MLP neurons of a small language model. Each row is named by its layer, matrix (gate and up: input weights; down: output weights) and neuron, and shows model dimensions 0-127. Each number is 200 + 40 x the weight over its row's rms, rounded and kept within 0 to 999. A neuron's up and down rows have the sign that makes its largest values positive.
Before each neuron's rows, "fires in" lists the words (lower case) most often at its 100 highest values on Wikipedia text that the model never trained on.

fires in: "are", "hours", "area", "christmas", "areas"
L4.gate126,178,255,142,196,186,271,201,206,143,281,148,255,157,147,185,213,235,164,261,176,168,201,152,269,168,210,255,140,148,248,211,218,183,230,150,260,170,248,236,182,200,216,239,268,198,212,152,226,170,198,201,218,234,192,211,221,171,210,237,189,145,161,161,198,236,172,193,248,254,247,258,192,136,183,224,243,167,183,222,198,130,230,182,136,140,198,310,182,208,180,268,171,211,231,145,179,224,243,221,223,260,203,206,209,179,278,232,165,163,248,221,237,209,289,227,157,200,215,187,259,182,167,189,229,229,191,210,295
L4.up126,196,151,185,232,117,161,266,160,160,187,240,176,235,246,171,205,288,243,200,226,209,304,164,255,242,218,206,153,208,153,195,138,142,158,117,168,139,176,188,208,228,261,200,184,185,147,206,228,162,231,202,304,177,167,195,222,235,219,215,220,199,144,197,187,243,209,212,244,192,212,172,179,209,284,148,202,256,173,168,243,177,201,195,223,184,111,213,210,218,198,195,191,190,217,252,161,181,238,202,130,239,294,155,252,217,256,229,232,220,183,162,155,170,201,176,151,150,246,137,172,176,239,243,206,171,169,223,193
L4.down126,265,187,195,183,204,232,198,137,194,213,139,141,184,83,180,212,192,198,200,203,158,174,161,249,133,280,183,134,251,179,218,173,213,217,219,246,135,103,222,122,178,233,219,153,212,105,161,249,240,203,246,147,202,183,158,209,230,178,183,209,156,223,288,271,196,226,144,228,237,274,169,249,227,149,212,164,189,235,243,227,174,296,209,166,184,221,166,130,178,237,127,183,214,216,216,282,155,237,173,132,177,139,243,200,225,200,184,229,244,201,197,154,210,151,230,218,193,211,147,219,194,199,219,185,220,221,202,199

fires in: "only", "first", "book", "given"
L2.gate221,186,200,207,242,213,298,229,188,191,136,154,257,174,227,179,198,188,227,217,204,232,210,110,221,150,210,208,234,184,253,206,198,179,196,220,191,160,266,234,213,232,221,200,189,169,223,270,253,236,191,209,221,162,132,200,273,233,192,193,255,269,184,243,192,142,192,201,110,157,184,185,166,258,186,295,239,172,176,143,232,169,245,187,170,138,289,118,235,333,161,187,217,166,162,220,250,199,209,168,195,248,249,117,247,216,146,160,151,189,262,165,219,171,156,191,104,234,206,149,241,218,172,215,196,205,225,241,156
L2.up221,226,160,227,199,242,261,157,164,246,211,233,184,185,157,213,232,214,166,261,264,221,186,199,188,144,231,189,196,234,236,226,215,220,153,238,148,250,229,250,159,247,202,241,198,174,220,268,165,249,205,163,114,162,141,199,225,184,208,284,203,166,209,231,129,136,218,208,199,218,239,161,174,181,146,224,223,210,214,107,160,151,227,242,232,172,222,194,207,200,179,139,296,176,179,200,156,214,128,228,152,138,134,201,177,115,172,183,248,195,168,152,181,229,170,192,167,240,204,110,174,294,241,198,183,222,215,311,129
L2.down221,155,126,169,262,145,163,168,230,243,189,253,205,164,230,255,212,134,176,189,276,224,220,176,217,230,151,157,151,148,184,178,148,191,143,190,225,202,101,190,184,211,234,242,322,189,137,177,296,210,226,136,158,257,199,184,239,214,170,257,168,207,238,165,255,168,204,106,176,188,211,101,167,156,206,157,246,207,173,200,160,181,217,226,197,183,142,178,271,188,228,120,282,181,207,181,177,167,217,164,167,168,204,233,188,189,197,159,190,267,192,202,254,199,187,172,227,161,198,201,176,259,238,185,118,237,197,194,130

fires in: "university", "social", "society", "sociedad", "section", "diocese"
L5.gate331,223,199,135,226,193,250,196,250,200,129,122,220,200,287,184,258,236,98,185,208,222,204,226,243,219,195,199,179,205,210,182,227,171,224,155,221,178,312,239,227,211,249,235,245,211,183,230,237,215,248,186,191,140,167,198,158,203,172,226,139,163,209,178,192,166,149,188,183,216,193,198,187,194,242,262,93,191,182,207,182,296,226,173,230,152,163,216,177,201,119,200,192,175,225,98,164,199,179,158,231,195,217,239,211,217,172,216,206,181,205,233,269,158,179,234,136,166,137,276,205,233,158,164,144,144,181,199,174
L5.up331,174,120,206,289,241,170,203,152,228,228,232,203,195,183,208,221,229,182,154,238,153,145,284,186,216,139,155,197,216,204,105,246,176,215,175,249,213,206,226,289,209,270,242,219,189,116,124,188,142,212,158,223,173,217,247,226,247,266,130,193,214,221,213,300,242,206,164,177,205,175,205,219,342,163,242,181,193,198,167,108,246,227,181,185,260,227,178,148,196,163,188,213,228,233,237,223,169,248,128,163,185,249,165,117,131,197,183,267,217,219,199,155,230,160,178,215,178,194,224,191,204,178,222,287,204,164,172,113
L5.down331,144,216,242,198,196,228,269,231,224,257,186,266,264,126,127,252,201,245,255,258,226,120,127,188,206,210,287,167,161,244,176,121,227,205,199,230,264,220,163,235,140,170,159,230,209,205,255,189,279,162,305,188,208,149,250,257,185,205,190,198,267,209,174,229,193,198,245,168,199,168,200,176,119,224,168,204,166,160,247,208,194,190,139,172,213,260,231,157,184,200,178,217,141,164,201,200,265,172,188,123,221,234,171,178,192,118,183,166,261,173,108,162,162,226,210,226,203,134,220,217,193,176,211,204,226,213,153,227

fires in: "had", "not", "original"
L4.gate158,174,201,194,253,140,198,258,262,190,213,199,206,242,138,163,140,206,220,240,207,208,250,176,191,218,151,191,223,178,266,218,224,290,219,182,176,237,199,213,180,188,178,192,287,252,235,170,191,235,116,155,239,156,110,202,230,266,214,258,168,124,225,208,207,205,304,214,217,281,268,272,216,210,233,225,212,173,178,179,178,217,224,202,193,256,280,165,172,221,194,132,207,212,113,264,269,245,171,183,219,253,185,130,241,238,228,233,203,164,254,166,275,226,156,196,157,200,213,212,181,199,184,197,193,103,262,207,250
L4.up158,237,202,208,169,162,152,206,138,247,125,249,206,180,152,207,290,185,262,244,229,206,215,212,224,222,227,273,165,172,224,231,137,242,230,214,183,214,126,152,107,130,163,251,252,160,199,227,204,234,248,131,132,229,243,203,249,118,163,245,176,239,249,189,154,123,190,121,254,176,242,232,183,177,235,213,227,188,237,122,228,151,192,165,165,182,198,138,268,259,159,174,127,163,242,184,209,208,161,140,145,253,191,177,200,237,222,177,213,169,198,185,254,206,243,187,252,217,156,185,137,223,191,175,145,225,141,232,143
L4.down158,185,219,126,212,196,173,190,208,252,196,221,225,166,220,238,183,147,178,87,242,177,167,135,182,187,196,244,159,137,212,191,227,216,257,244,214,144,279,144,269,187,236,180,179,167,216,168,211,226,272,255,111,201,225,163,204,156,161,196,171,267,229,130,146,204,280,187,242,228,224,109,231,170,155,201,181,182,250,180,212,146,218,242,157,261,253,179,165,230,184,183,159,122,237,177,160,180,195,146,170,250,146,199,213,188,221,262,198,220,289,172,131,145,165,269,183,112,215,140,177,206,192,217,173,213,248,216,108

fires in: "these", "family", "are", "area", "their", "geothermal"
L2.gate347,183,208,256,193,193,303,201,146,208,227,179,272,211,185,208,208,176,180,169,175,143,177,175,173,215,151,189,151,220,189,196,236,237,199,172,190,186,218,248,215,157,287,213,209,180,282,265,210,197,206,247,202,236,211,198,253,143,245,206,221,221,178,207,226,179,161,205,253,124,264,200,238,146,208,212,168,281,198,214,248,234,187,167,167,136,232,244,115,140,156,287,183,179,196,215,175,204,202,227,267,230,235,224,248,162,212,158,160,169,188,243,255,223,171,219,166,124,192,157,243,176,177,290,205,219,198,247,222
L2.up347,204,289,230,240,252,189,174,164,249,192,224,239,158,135,179,205,296,198,216,239,188,203,225,212,215,162,216,132,227,230,178,215,218,142,163,189,195,163,238,198,204,154,131,275,252,256,208,217,170,169,227,232,198,223,183,158,192,161,223,127,211,227,264,212,196,271,182,201,219,222,196,208,180,177,265,283,264,245,207,238,172,201,229,204,134,205,257,183,176,267,225,204,192,278,202,232,214,208,126,201,229,265,210,215,226,207,239,121,191,126,187,128,203,200,249,244,233,182,213,198,133,173,230,190,232,209,262,227
L2.down347,184,188,164,216,161,225,163,235,204,184,210,188,208,193,228,183,239,246,165,189,208,296,217,222,202,214,226,228,213,177,193,170,225,215,140,247,188,203,228,188,278,170,297,169,151,207,208,191,175,176,291,157,138,218,162,223,196,135,206,242,152,198,221,108,211,198,263,216,234,184,200,262,234,219,222,126,181,206,174,260,195,232,259,185,113,219,292,261,157,153,190,217,223,165,145,219,202,240,218,243,202,182,155,246,253,243,184,239,168,287,223,214,193,170,240,114,166,295,129,197,267,156,205,229,274,240,212,241

fires in: "not", "former", "community", "allowed"
L6.gate135,146,236,237,200,153,170,203,159,264,170,220,136,216,172,93,252,193,136,170,251,188,216,232,161,215,219,216,240,203,218,177,270,181,209,207,206,211,169,183,205,178,188,242,296,174,203,235,236,163,173,283,237,231,178,172,146,168,137,165,168,203,176,231,185,234,204,162,266,208,260,149,181,204,232,156,242,180,154,261,154,163,231,176,168,200,167,151,176,192,260,187,168,239,207,218,212,283,248,172,170,267,130,284,178,188,175,243,136,200,179,214,150,153,182,165,118,157,155,179,197,177,301,247,179,155,183,142,194
L6.up135,181,200,158,198,179,178,222,245,233,210,147,246,210,272,249,216,251,258,153,208,86,223,231,214,231,213,230,169,184,188,148,229,209,244,221,213,168,217,195,240,215,192,186,250,249,257,173,244,290,171,260,123,177,173,226,205,163,111,188,154,208,229,174,159,159,208,224,209,192,213,168,190,206,135,149,202,161,176,226,241,207,214,183,121,255,225,240,225,259,158,237,157,182,231,198,177,181,236,199,209,184,194,202,195,199,199,204,180,215,114,125,166,136,142,211,133,145,241,100,184,155,246,215,102,154,141,222,223
L6.down135,201,209,203,202,189,166,211,174,193,188,207,177,178,151,234,220,207,177,177,175,198,191,184,257,149,229,215,198,207,145,240,107,196,173,193,257,203,191,136,252,275,93,161,282,179,183,211,215,218,182,209,214,221,184,231,199,220,186,185,178,203,185,202,123,321,183,193,210,185,121,172,232,230,138,224,236,118,223,213,122,158,178,151,158,313,240,252,174,187,228,182,219,210,231,226,212,262,210,180,160,206,129,201,216,190,204,173,248,217,228,135,178,190,197,188,231,186,197,199,268,299,132,205,191,196,189,219,169

fires in: "were", "source", "executive", "production"
L6.gate72,207,203,152,180,282,220,200,202,182,208,235,227,229,211,255,134,204,131,243,200,253,192,218,287,189,196,242,231,180,176,237,293,242,188,141,180,187,174,196,162,191,230,128,152,239,206,224,157,247,126,245,176,221,196,160,255,242,246,199,180,167,196,172,212,211,152,209,164,129,179,196,198,161,199,220,194,195,143,169,211,201,201,299,186,200,246,194,213,176,177,127,152,212,270,188,145,160,168,182,237,242,137,193,211,240,126,302,152,166,178,224,269,250,188,251,215,274,182,208,199,302,139,169,215,178,143,174,203
L6.up72,164,175,131,237,213,216,264,172,180,156,183,231,249,218,224,154,255,139,194,255,212,191,235,228,253,242,231,199,166,185,173,249,227,113,126,231,167,196,212,204,198,202,195,125,222,193,240,208,238,156,229,215,156,150,206,194,203,216,225,255,163,138,229,244,174,277,230,166,153,137,247,279,138,214,290,129,209,210,192,250,198,203,204,241,155,219,218,187,182,153,174,148,224,151,140,120,178,176,221,190,230,168,202,175,189,205,255,206,171,254,202,261,205,171,219,218,243,199,176,184,308,135,183,161,173,152,174,223
L6.down72,271,184,232,102,172,177,156,246,137,222,142,216,164,190,176,208,185,232,193,190,167,181,165,136,192,161,163,149,239,220,214,132,167,246,226,200,205,167,255,267,220,206,211,195,150,171,168,246,222,264,129,246,194,255,223,251,174,180,212,215,213,162,208,150,180,152,131,212,247,243,126,162,193,132,141,165,211,190,185,93,226,265,219,276,274,215,203,205,160,250,193,209,225,240,185,266,200,163,245,260,157,241,254,250,182,247,222,187,169,241,201,149,304,166,202,137,226,205,213,247,151,274,192,218,213,228,211,207

fires in: "did", "same", "died", "direction", "came", "domestic"
L2.gate383,275,264,246,218,312,261,161,186,199,195,204,212,147,189,193,201,171,194,166,219,178,267,226,221,89,186,186,287,137,203,216,175,201,140,224,184,166,156,350,139,241,172,226,206,282,183,243,180,242,236,197,236,254,169,222,248,113,192,213,258,191,222,225,191,227,234,165,206,195,226,218,170,191,219,214,144,203,285,206,194,223,231,266,147,143,212,157,175,241,188,153,107,140,245,220,160,173,194,189,185,234,216,195,172,175,241,111,167,215,218,161,225,184,224,162,180,226,189,188,215,188,182,161,199,264,134,182,184
L2.up383,171,202,221,112,167,162,194,228,276,187,287,174,190,194,155,178,127,253,224,158,203,210,210,185,219,221,190,275,183,220,244,137,130,200,240,209,235,219,154,241,221,221,196,184,193,113,169,189,179,102,193,211,204,218,163,181,184,212,168,161,223,176,303,214,218,205,259,212,185,131,213,223,259,193,259,161,139,212,240,185,147,128,232,179,222,182,207,252,193,284,184,236,210,201,211,230,223,232,210,112,194,195,168,191,188,143,193,241,207,190,193,169,204,225,236,206,228,177,192,167,257,207,248,228,249,114,179,155
L2.down383,147,230,164,221,188,210,246,204,217,190,265,205,220,253,224,295,268,237,131,231,192,239,210,275,246,231,219,217,188,232,130,193,121,174,258,251,160,279,255,201,137,208,219,143,222,189,288,244,174,213,247,248,154,205,234,253,233,267,147,177,219,211,149,195,203,194,153,213,213,231,239,176,180,157,228,234,182,248,155,227,132,193,165,164,240,217,240,197,218,192,218,147,188,246,203,136,126,181,155,222,186,197,87,224,255,206,239,228,205,240,146,168,250,203,117,198,267,209,261,137,155,251,231,200,223,199,194,178

fires in: "located", "country", "united", "council", "councillor", "accounts"
L5.gate300,217,153,171,252,144,149,224,186,157,189,231,259,157,180,121,193,247,173,165,181,183,183,178,225,228,183,280,149,231,179,202,225,121,162,109,145,229,160,255,225,251,293,119,251,182,255,171,223,247,160,174,203,308,191,155,232,129,216,204,213,186,204,148,199,181,143,200,239,245,252,231,108,167,212,207,215,135,151,238,150,183,157,229,136,146,260,177,193,237,192,210,187,230,222,204,269,216,242,214,140,215,201,232,224,217,242,244,196,190,198,225,281,181,211,238,142,167,226,191,192,234,164,165,203,246,149,174,217
L5.up300,172,168,152,146,217,178,159,241,131,192,261,143,176,274,254,143,188,159,218,235,193,181,144,187,253,279,114,228,259,244,229,249,154,159,209,213,210,184,192,169,204,273,237,212,210,197,195,275,142,218,178,194,187,235,214,250,137,235,243,224,163,121,249,208,232,145,214,148,228,156,181,127,135,237,193,197,163,166,162,255,159,238,204,197,201,196,266,208,210,216,153,270,203,122,249,173,193,216,259,154,241,187,182,164,218,227,173,183,233,201,203,271,118,224,169,195,228,177,157,167,256,187,167,202,213,179,179,130
L5.down300,223,233,77,202,209,244,209,205,144,290,124,141,225,142,135,223,222,259,245,218,202,187,216,228,149,220,229,195,215,188,159,220,240,205,177,186,200,183,154,237,215,206,149,178,202,138,221,174,239,187,206,192,254,154,216,236,151,163,291,198,141,217,243,144,181,185,256,156,242,175,150,164,166,203,236,252,156,187,185,228,237,142,151,167,206,162,254,181,228,206,171,234,237,116,234,214,153,187,202,159,185,184,264,179,235,227,199,165,227,228,225,270,145,233,158,238,187,135,163,133,267,185,169,196,265,156,177,189

fires in: "first", "most", "approached"
L4.gate373,198,184,147,173,213,210,266,198,187,229,247,204,218,133,84,189,221,197,261,211,160,233,183,211,181,200,196,168,166,220,194,136,267,221,209,173,156,223,274,213,205,169,274,277,139,209,201,242,174,242,267,289,186,103,183,247,212,204,256,172,165,204,193,182,212,283,206,241,223,270,209,163,215,178,242,276,162,169,200,170,197,179,241,167,204,232,124,144,208,132,195,235,151,216,240,190,265,169,225,246,222,179,134,238,151,169,201,231,229,177,218,152,202,280,215,179,212,199,221,206,189,243,186,201,206,229,232,316
L4.up373,169,162,218,117,222,211,198,240,200,242,252,129,172,154,191,185,184,193,239,228,263,221,195,230,238,238,197,277,132,235,166,78,179,201,181,204,177,151,201,152,193,113,201,297,195,186,202,211,267,293,253,219,125,158,166,217,190,204,246,194,144,177,232,194,207,211,200,179,256,208,194,197,174,181,215,197,183,196,218,241,201,175,238,219,263,175,120,234,221,192,129,216,145,213,215,197,242,215,271,207,137,203,189,244,176,195,170,201,259,178,155,136,161,174,155,120,210,170,221,229,230,247,165,179,207,109,239,271
L4.down373,186,186,202,217,180,190,187,257,184,199,242,186,183,337,252,187,148,264,205,241,213,168,230,179,275,249,249,215,174,167,240,127,202,251,215,254,138,127,150,201,136,150,193,231,207,196,167,196,245,211,179,171,175,150,87,213,230,203,162,154,166,177,282,238,181,184,165,234,246,176,250,164,202,215,241,180,274,197,198,126,221,194,171,231,248,176,123,336,211,199,172,206,169,242,212,176,258,175,216,132,227,220,201,181,198,167,205,195,180,158,162,186,255,199,210,178,204,139,210,182,205,165,181,202,271,113,180,190

fires in: "george", "jody", "east", "eastern", "defeating", "each"
L4.gate21,140,297,299,153,162,205,238,147,205,182,194,165,208,149,158,276,217,224,178,173,220,226,163,268,206,217,211,157,275,215,180,149,230,206,178,206,176,215,196,158,139,178,209,184,225,176,192,173,209,283,251,212,223,197,140,198,172,224,212,213,176,178,256,248,232,208,205,309,137,215,173,183,176,234,249,182,257,106,272,276,121,155,157,190,191,185,191,256,161,220,257,158,168,212,259,215,263,194,252,185,213,236,165,236,133,204,164,228,223,258,218,181,101,169,120,230,141,184,187,182,127,251,218,185,122,186,232,216
L4.up21,176,235,137,215,216,204,240,165,164,219,247,231,185,170,195,258,207,241,128,255,196,116,140,108,251,190,182,179,189,210,233,286,114,273,194,223,156,239,161,192,197,185,186,220,161,229,223,175,230,210,148,166,251,301,181,242,135,225,203,192,250,155,114,227,211,294,113,203,228,159,267,237,214,293,207,146,237,206,279,210,221,173,176,126,201,141,168,181,241,254,194,183,206,177,196,215,237,233,273,246,147,201,229,174,185,171,180,218,205,198,176,157,171,221,94,227,203,200,215,215,161,216,196,164,271,223,172,235
L4.down21,173,210,248,201,249,242,155,238,222,208,169,270,195,218,259,138,153,218,193,229,220,158,202,216,161,234,240,212,243,181,201,198,286,210,224,243,196,142,199,194,180,211,239,218,254,160,247,234,221,150,135,148,95,218,164,234,181,191,248,155,174,144,131,267,269,183,203,214,228,174,123,235,161,239,186,227,162,160,211,223,180,238,223,272,198,174,230,203,196,177,191,165,117,166,195,231,207,225,194,232,191,214,178,256,231,160,124,217,201,172,184,207,224,200,234,274,122,201,262,192,110,214,185,202,142,203,264,160

fires in: "building", "family", "history", "name", "party", "house"
L6.gate139,186,147,222,167,169,212,181,216,204,205,281,212,289,229,185,203,229,204,201,219,194,187,172,140,164,234,193,169,199,196,175,130,238,163,265,206,210,219,252,284,191,246,232,127,178,197,200,254,252,217,201,243,212,221,134,203,168,190,205,209,274,176,228,236,214,195,287,264,138,253,200,149,161,163,236,196,144,197,137,220,166,159,238,136,137,241,209,208,177,208,151,175,177,175,181,207,190,195,188,202,201,232,216,282,207,151,167,142,240,92,129,104,88,177,215,197,211,206,246,200,205,255,311,174,161,193,203,178
L6.up139,180,174,227,200,224,183,178,238,180,157,163,207,210,250,172,196,199,133,116,234,255,203,168,168,210,271,114,254,112,222,176,215,205,275,126,308,235,204,239,214,216,268,202,233,185,207,265,189,181,207,215,179,116,179,169,194,214,236,218,107,164,206,208,173,165,128,275,214,263,250,157,182,233,243,185,198,212,164,175,155,196,156,209,204,269,210,222,275,170,175,131,167,219,186,109,232,213,252,204,214,204,233,204,221,220,251,147,242,262,204,202,213,184,193,227,138,241,185,214,216,266,225,202,184,246,207,279,162
L6.down139,163,197,125,194,174,221,151,192,214,185,197,209,180,147,231,219,154,246,131,214,201,183,242,165,237,192,217,212,303,192,298,229,183,175,245,232,132,156,195,134,146,196,179,156,206,146,168,233,239,100,186,214,225,156,200,224,249,225,200,169,221,246,208,202,248,157,245,223,246,242,202,182,127,212,258,193,172,213,193,261,146,255,176,186,161,141,200,217,225,182,250,157,192,259,168,197,271,227,276,156,154,231,218,225,206,162,231,205,178,214,182,257,268,196,186,234,268,233,230,196,257,145,183,168,264,231,178,263

fires in: "silver", "five", "six", "some", "culture"
L6.gate133,127,136,182,114,245,204,228,202,189,156,202,201,245,216,193,218,227,90,221,182,221,215,171,202,190,249,273,136,169,255,232,213,135,128,190,186,234,206,167,227,274,206,242,164,144,168,146,179,217,140,292,214,257,123,193,285,128,220,214,220,174,182,153,234,140,160,190,171,240,183,188,230,147,242,264,166,276,260,239,244,199,234,213,191,113,231,193,155,217,203,170,204,231,156,224,150,199,245,224,194,170,179,232,265,204,164,275,141,163,159,154,190,129,167,195,188,158,186,147,226,267,171,204,182,224,161,157,183
L6.up133,234,99,231,155,245,233,257,212,224,159,242,249,185,247,268,190,214,188,191,195,192,197,272,177,205,222,190,203,184,225,244,200,210,110,217,252,249,232,236,138,221,256,252,186,198,231,254,158,222,231,206,188,231,231,219,199,237,113,268,97,199,227,207,237,178,135,243,175,274,197,223,273,187,186,250,284,187,215,246,155,219,172,257,203,148,193,213,249,223,175,166,170,156,265,149,197,220,137,181,150,139,166,168,224,242,207,210,147,178,176,185,198,194,173,257,231,214,154,248,178,256,176,214,223,193,218,226,127
L6.down133,245,232,168,168,201,225,143,255,213,175,207,185,201,122,225,184,145,220,204,143,207,215,207,198,238,222,251,153,264,131,279,226,232,229,223,180,211,210,303,179,181,234,172,259,146,160,173,170,237,245,133,178,208,196,200,200,205,181,173,239,193,213,208,164,175,159,175,228,115,208,131,202,205,189,186,243,321,179,169,217,154,193,225,228,267,205,129,217,138,131,248,131,210,241,119,228,215,235,164,181,255,208,247,164,231,194,180,244,244,218,229,222,259,239,231,218,158,198,203,144,158,264,194,199,229,265,135,172

fires in: "other", "among", "temperature", "along"
L5.gate351,122,212,158,213,227,210,227,200,160,171,224,167,179,175,183,127,208,202,178,200,231,165,215,248,268,163,203,202,239,268,119,130,216,212,240,183,191,187,235,193,206,292,223,167,231,163,215,208,146,100,244,225,157,168,218,246,254,228,252,180,164,189,165,196,147,193,199,169,194,233,186,206,230,149,279,209,154,194,246,178,154,169,292,250,123,183,129,235,160,119,200,252,202,136,252,201,162,156,207,245,168,183,215,222,162,202,208,164,168,266,168,159,177,186,123,181,181,205,250,294,211,256,229,184,194,209,200,185
L5.up351,299,207,172,282,217,197,206,159,193,164,168,210,226,209,226,226,220,162,235,249,263,209,162,184,199,156,258,254,223,231,212,207,171,170,233,169,240,161,162,171,247,236,180,194,195,187,220,196,87,168,191,258,194,147,261,221,149,175,212,170,244,126,123,167,281,140,182,190,182,177,200,221,241,146,140,125,165,197,193,190,221,308,214,150,190,249,233,193,165,224,211,217,249,262,235,196,289,205,235,226,188,200,220,184,215,171,208,194,190,188,241,243,156,182,138,153,204,228,181,163,170,226,300,240,224,164,204,158
L5.down351,246,145,196,223,227,155,218,212,191,198,182,216,241,128,202,201,197,123,263,245,162,196,143,263,188,187,146,179,221,248,205,214,234,142,123,127,163,216,233,195,269,185,197,217,213,243,179,239,200,230,246,194,246,188,230,185,158,157,180,200,204,189,237,143,210,108,224,220,162,221,131,239,183,267,243,131,187,210,188,188,215,258,220,211,250,168,213,184,222,183,270,199,267,194,219,258,182,207,152,199,159,174,232,173,230,112,178,140,199,149,236,217,168,207,259,241,217,331,170,173,182,211,186,209,211,236,183,152

fires in: "all", "along", "among", "alongside", "across", "outside"
L5.gate288,165,227,263,194,248,227,239,121,244,189,175,149,145,114,96,139,149,212,253,157,144,173,164,236,215,162,262,224,229,265,257,167,158,200,171,177,183,133,250,215,188,173,199,206,177,144,256,223,231,164,198,255,243,186,152,206,218,291,277,197,214,235,215,204,204,190,259,250,229,228,221,197,203,164,188,130,200,209,174,208,109,150,204,197,198,180,151,148,182,228,213,167,192,166,255,215,229,174,181,256,245,167,153,186,167,280,204,212,173,198,170,113,153,217,148,279,210,155,156,219,175,144,240,245,233,248,231,199
L5.up288,210,240,194,158,255,204,261,227,220,175,221,141,182,158,145,192,149,238,207,145,274,219,162,203,212,227,321,242,252,218,271,154,154,254,185,187,247,161,165,230,227,152,191,196,218,125,237,184,200,131,196,214,143,248,189,116,154,267,229,169,137,220,185,202,175,207,197,218,246,149,174,224,213,106,218,155,190,240,150,259,211,196,227,215,287,212,152,223,203,260,180,167,178,169,251,219,255,191,209,178,230,258,121,221,195,250,242,166,259,185,219,165,162,207,124,240,160,200,143,181,253,177,238,259,232,176,236,176
L5.down288,256,111,230,185,183,225,165,219,233,151,157,231,185,189,286,187,143,200,141,190,246,155,157,141,181,192,257,216,218,167,198,153,104,219,179,220,144,140,155,190,226,189,120,262,176,147,231,204,215,182,210,180,123,227,274,173,169,186,202,201,163,274,278,151,262,179,172,233,204,221,212,201,161,207,169,73,216,169,208,244,236,154,194,192,209,152,218,219,224,182,184,251,174,262,202,160,130,147,192,242,179,178,175,173,185,250,238,183,300,153,228,189,217,140,195,162,177,185,230,205,241,157,194,244,205,218,268,203

fires in: "release", "several", "ever", "required", "very"
L2.gate31,191,184,232,162,202,322,280,140,239,147,172,181,223,214,141,242,163,160,223,207,223,219,165,168,134,185,215,201,182,190,212,215,223,225,178,291,207,206,202,188,195,201,249,191,180,136,335,195,131,234,133,191,227,210,285,171,122,153,196,154,194,194,224,213,150,225,166,245,219,154,214,259,252,159,279,181,184,181,176,159,174,154,262,181,136,209,283,178,205,196,170,270,188,153,168,162,241,212,167,214,249,189,237,227,153,167,228,177,240,170,161,182,212,188,152,285,187,137,188,170,207,185,214,176,262,189,235,138
L2.up31,198,236,165,179,206,145,196,247,248,161,234,107,184,204,148,213,195,160,250,200,204,207,248,223,190,251,245,224,144,256,161,137,238,205,234,192,181,192,118,142,230,193,271,138,208,193,202,184,204,132,281,221,192,214,173,180,176,190,188,85,192,229,152,186,248,247,214,281,231,213,198,189,225,158,207,135,242,171,224,188,167,140,196,179,214,98,248,263,216,264,148,257,141,257,208,188,266,192,201,141,113,189,225,232,146,309,262,240,217,189,159,159,187,196,202,214,188,211,212,208,161,192,220,199,201,172,216,162
L2.down31,186,322,182,140,213,234,251,177,162,163,149,207,227,166,207,152,282,229,197,129,288,246,195,170,286,202,221,203,190,126,218,174,215,208,253,187,191,191,159,187,195,191,256,178,214,187,256,147,224,205,185,212,211,238,238,202,211,224,196,193,241,217,234,228,171,127,198,195,204,167,233,236,218,188,188,290,257,195,150,176,166,241,123,255,135,185,239,196,179,149,227,180,222,223,126,250,201,201,267,130,244,273,250,220,170,203,190,264,247,194,217,281,263,238,163,285,234,221,226,228,209,220,262,131,211,153,209,176

fires in: "john", "robert", "october", "hundred", "starred", "heading"
L4.gate165,114,192,227,175,221,285,272,146,110,199,225,213,195,254,154,192,181,199,197,155,132,214,140,196,210,169,241,134,161,194,224,173,184,233,207,185,206,194,184,139,209,226,197,166,190,185,247,183,148,184,181,219,269,182,209,212,227,212,207,214,127,164,243,156,244,227,217,285,181,267,247,204,171,157,213,169,182,229,229,173,193,232,271,231,148,210,270,124,170,121,244,198,203,185,236,155,214,203,148,187,244,152,193,218,180,158,177,226,137,182,165,158,193,277,141,152,228,172,226,313,147,240,193,234,224,196,165,275
L4.up165,136,232,178,170,213,196,159,207,160,177,166,208,111,222,250,233,226,221,194,227,169,208,194,186,246,164,243,176,167,231,200,190,245,194,240,217,155,217,151,124,189,275,155,146,195,187,196,169,237,201,174,159,228,242,203,205,246,188,271,137,142,135,260,190,213,174,138,225,244,219,205,232,259,178,122,249,276,210,150,164,202,184,195,199,130,242,197,217,207,144,251,170,225,280,215,219,269,220,198,151,168,178,177,241,235,260,155,205,115,227,229,158,169,243,172,114,212,190,170,264,94,181,236,221,161,200,179,113
L4.down165,173,164,153,199,200,212,165,155,179,191,112,237,244,190,314,242,280,201,197,209,161,194,162,273,211,223,149,260,148,184,242,208,284,191,297,188,209,205,206,154,191,218,164,254,155,288,268,183,272,256,227,144,252,249,211,203,243,242,214,221,233,140,195,213,236,226,147,198,316,145,153,205,169,163,149,216,220,241,225,207,187,236,212,279,232,187,195,240,224,200,227,211,281,246,179,168,204,169,136,172,158,197,207,176,216,224,199,216,281,249,181,160,189,201,194,138,170,185,169,150,149,231,201,206,120,175,190,166